Part of a small language model's weights: 15305 steps.
MLP neurons of a small language model. Each row is named by its layer, matrix (down: output weights) and neuron, and shows model dimensions 192-287. Each number is 128 + 24 x the weight over its row's rms, rounded and kept within 0 to 255. A neuron's up and down rows have the sign that makes its largest values positive.
After each neuron's rows, "fires before" lists the tokens most often just after its 100 highest values on Wikipedia text that the model never trained on. A number after a token or word is its count.

L5.down1220 [147  93 110 177 119 130 119 109 120 145 118 165 105 110 104 156 133  74 175 173 117 128 149 129 124 108  97 123 105 124 127 119 118 119 152  89 108 126 133  87 144 114 172 121 127 160 214 121 125 118 163 144 114 114 107 124 109 132 131 127 156 176 122 127 118 106 121 103  74 118 100  69 101 136 141  92 145 137 160 108 148 161 132 135  96 173 141 105 171 163 158 138 122 118 116  95]
fires before: "| " 51, "as " 6, ", " 6, "of " 5, "|" 5

L5.down389 [139 147 113 136 115 140 131  83 110  94 132 152 110  96 105 102 153 145 135 142 117  89 113 128 115 110 145 156  77 125 127 111 127 145 145 140 129  95 103  77 134 198 138 129 142 117  49 136 117 149 117 127 138 137 147  95  85 116 148 153 122 128 151 105 141 117  99 167 130 120 147  99 109 134 104 128 150 130 102 123  96 115 115 119  87 135 133 159  65  61 150 138 101 159 143 111]
fires before: "s " 51, "ft " 5

L5.down118 [147  87  98 150 151 132 148 164 120 138 107 134 123 171 142 112 109  99  84  76 133 120 133 108  97 137 105 142 132  98 138 130 138 165 140 124 152 153 163 106  90 121 142 146 131 165 144 109 142 124 125 139 113 104 120 121 120 112 165 148 130 167 105 116 101 146 125 163 135 109 135 133 146 116 148 127 118 106 178 114 151 147 114 157 129 123 131 100 139 141 147 157 104 145 158 143]
fires before: "s " 51

L5.down4677 [104 136 130 106  65  91 147 140 133 142 119  50 156 112 151 136 124 148 142 116 130 132 144 107 153 101 138 123 144 124 123 146 156 145 141 102 174 144 145  94 105 105 101 146 165  96 154 102 124 144 120 108 121 191 134 129 114 132 112 149 129 117 115  82 146 112 114 107 136 152 102 113 129  91 120 143 126 147 140  87 101 109 142 163 156 122 117  85 104 138  90  60  97 105 156 121]
fires before: "\n\n" 47, "' " 5, "ch" 4

L5.down680 [124 115 122 134 114 118 114 113 141 129 143  97 142 150 138 120 149 166  74  91 143 140 125  84 166 167 100  99 169 134 111 122 162 121  59 115 177 155 130 109 152 132 130 125 154 111 121 128 164 121 173 147  75 149 119 183 184 117 108 118 160 132 120 113 137 128 159 144 130 122 141 118 114 179 127  94 102 111 118 176 105 138 168  93 128 110 121 123 139 127 108 119 127 178 139 153]
fires before: "\n\n" 81

L5.down1877 [113 126 104 179 169 171 101 117 109 134  66 139 104  82 147 120 105 103 130 115 144  85  93 168  91  91 157 148 116 120  99 109 114 124 130 101 140 105 100 122  52 114 126 171 171 117  93  95 144 111 109 130 161 128 161 139 133 128 152 123 115 188  91  79 111 150 115 157 123 135 144 169 135 121 150 106  71 103 147 142 134 145 124 150 119 122 118 132 114 123 124 131 130 105 128 107]
fires before: "s " 67, "\n" 4

L5.down1904 [ 96 155 152  83  93 131 144 140  90 139 129 119 121 126 105 134 157 120 169  97  92 122 119  90  86 148 140 127 132 122 110 130 110 175  90 101 138  87 121 152 111 126 141 136 109 122 174 147  81 145 108 128 107 169 113 123 119 133 138  85 159 157 145 184  68 130  85 107 147 136 132 102 146 122 116 136 154 132 125 125 115 122 113 161 143 110  82 118 144 127 104 146 154 125 139  80]
fires before: ", " 58, "s" 11, "s " 5

L5.down3961 [ 93 122 117 176 103 158 110 151 137 156 142 161 101 119  96 109 125 157 117 134 118 110 110 102  68  98 148 133 133 103 114 174 105 101 128 125 131 122 129 140 105 144 183 135 124 124 164 137 139 176 140 122 145 118 131 135  81 185 141 148 125 132 121 140 124 117  91 192 127 126 107  92 141 148  98 138 120 145  84 133 120 126 147 114  99 107  84 113 149 160 104  83 115 166 119 100]
fires before: "|" 53, "| " 11, "(" 4, ":" 4

L5.down15 [125 166  81 113 125 144 145 110 177  90 120 152  96 147  95 150 132 156  92 129  76 134 111 124  87 115 153 156  88 105 135 158 102 173  81 118  99 129 153 116 108 136 126 129 168 138 239 136 123 132 163 104 142 139 103  99 104 129  74 121 147 119 132 155 152 134 170 108 128 110 118  97 106 131 114 121 102 151 112 116 107 103 106 141 103 133 124 151 104 135 133 125 101  99 132  89]
fires before: "| " 78, "1 " 6

L5.down4440 [151 149 145 105  82 140 101 165 118 127  97  68 122 119 147 138 123  89 180  95 153 103 126 148  73 122 111 133 123 106 101 144  84 105  98 111 108 110 123 136  69 107 133 139 135 132 156 124 121 114 121 109 127 117 116 105 116 148 141 134 189 150 170  97 158 115 122 141 146 105 157 119 121 151 115 129 135 128 108 147  86  75 143 113 103 107 100 208 151  89 156 126 136 135 134 128]
fires before: "| " 64, "|" 6

L5.down2864 [114 165 153 118 121 116 106 143 118 161 147 127 119 123  99 107 116 122 126 146 100 157 121 145  99 151  86 150 130 145 108 150 131 165 135 118 140 150 108  87 165 113 136 159 138 107 249 157 141 110 149 131 102 129 145 149 125  95 133 115 154 140 130 155 102 146 156 116 156 119 116 115 128 114 118 133 110 137 156 132 151 110 127  76 132  89 124 160 169 131 148 144 137 103 143 103]
fires before: ", " 17, ". " 15, "." 12, ": " 5, ":" 4, "Kar" 4

L5.down2627 [113 109 110 100 118 138 107 128 118 138  75 120 123 139 140 139 170 114  75 169 108 144 117  88 156 126 118 140 136 157 177 165 125 113 126  94 126 126 115 134 174 137 132 148 128 103 224 108 129 121 104 147  89 168 113 117 136 109 108 104 136 153 100 127 140 126 114 122 117 118 130 157 127 120 139 141 154 125 131 115 174 150 135 109 108  99 127 132 169 126  99 160 160 141 156 148]
fires before: "\n" 25, "- " 23, "the " 9, "\n\n" 5, "-" 5

L5.down2775 [ 91 153 105 103 172 142 143 105 123  73 145 147 136 113 151  80  85 162 124 130 133 137 112 151 120 132 159 122  66 118 129 111  93 167 131 135 145 133 141 134 111 104 119 141 172  81 238 148 154 145 130 148 117 162 132 109 107 120 126  98 101 135 114 153 144  71 134 160  99 132 153 132 105 110 126 140 132 114 132 128 106 111  90 145  96  95 134 115 129 157 139 127 147 113 125 151]
fires before: "| " 64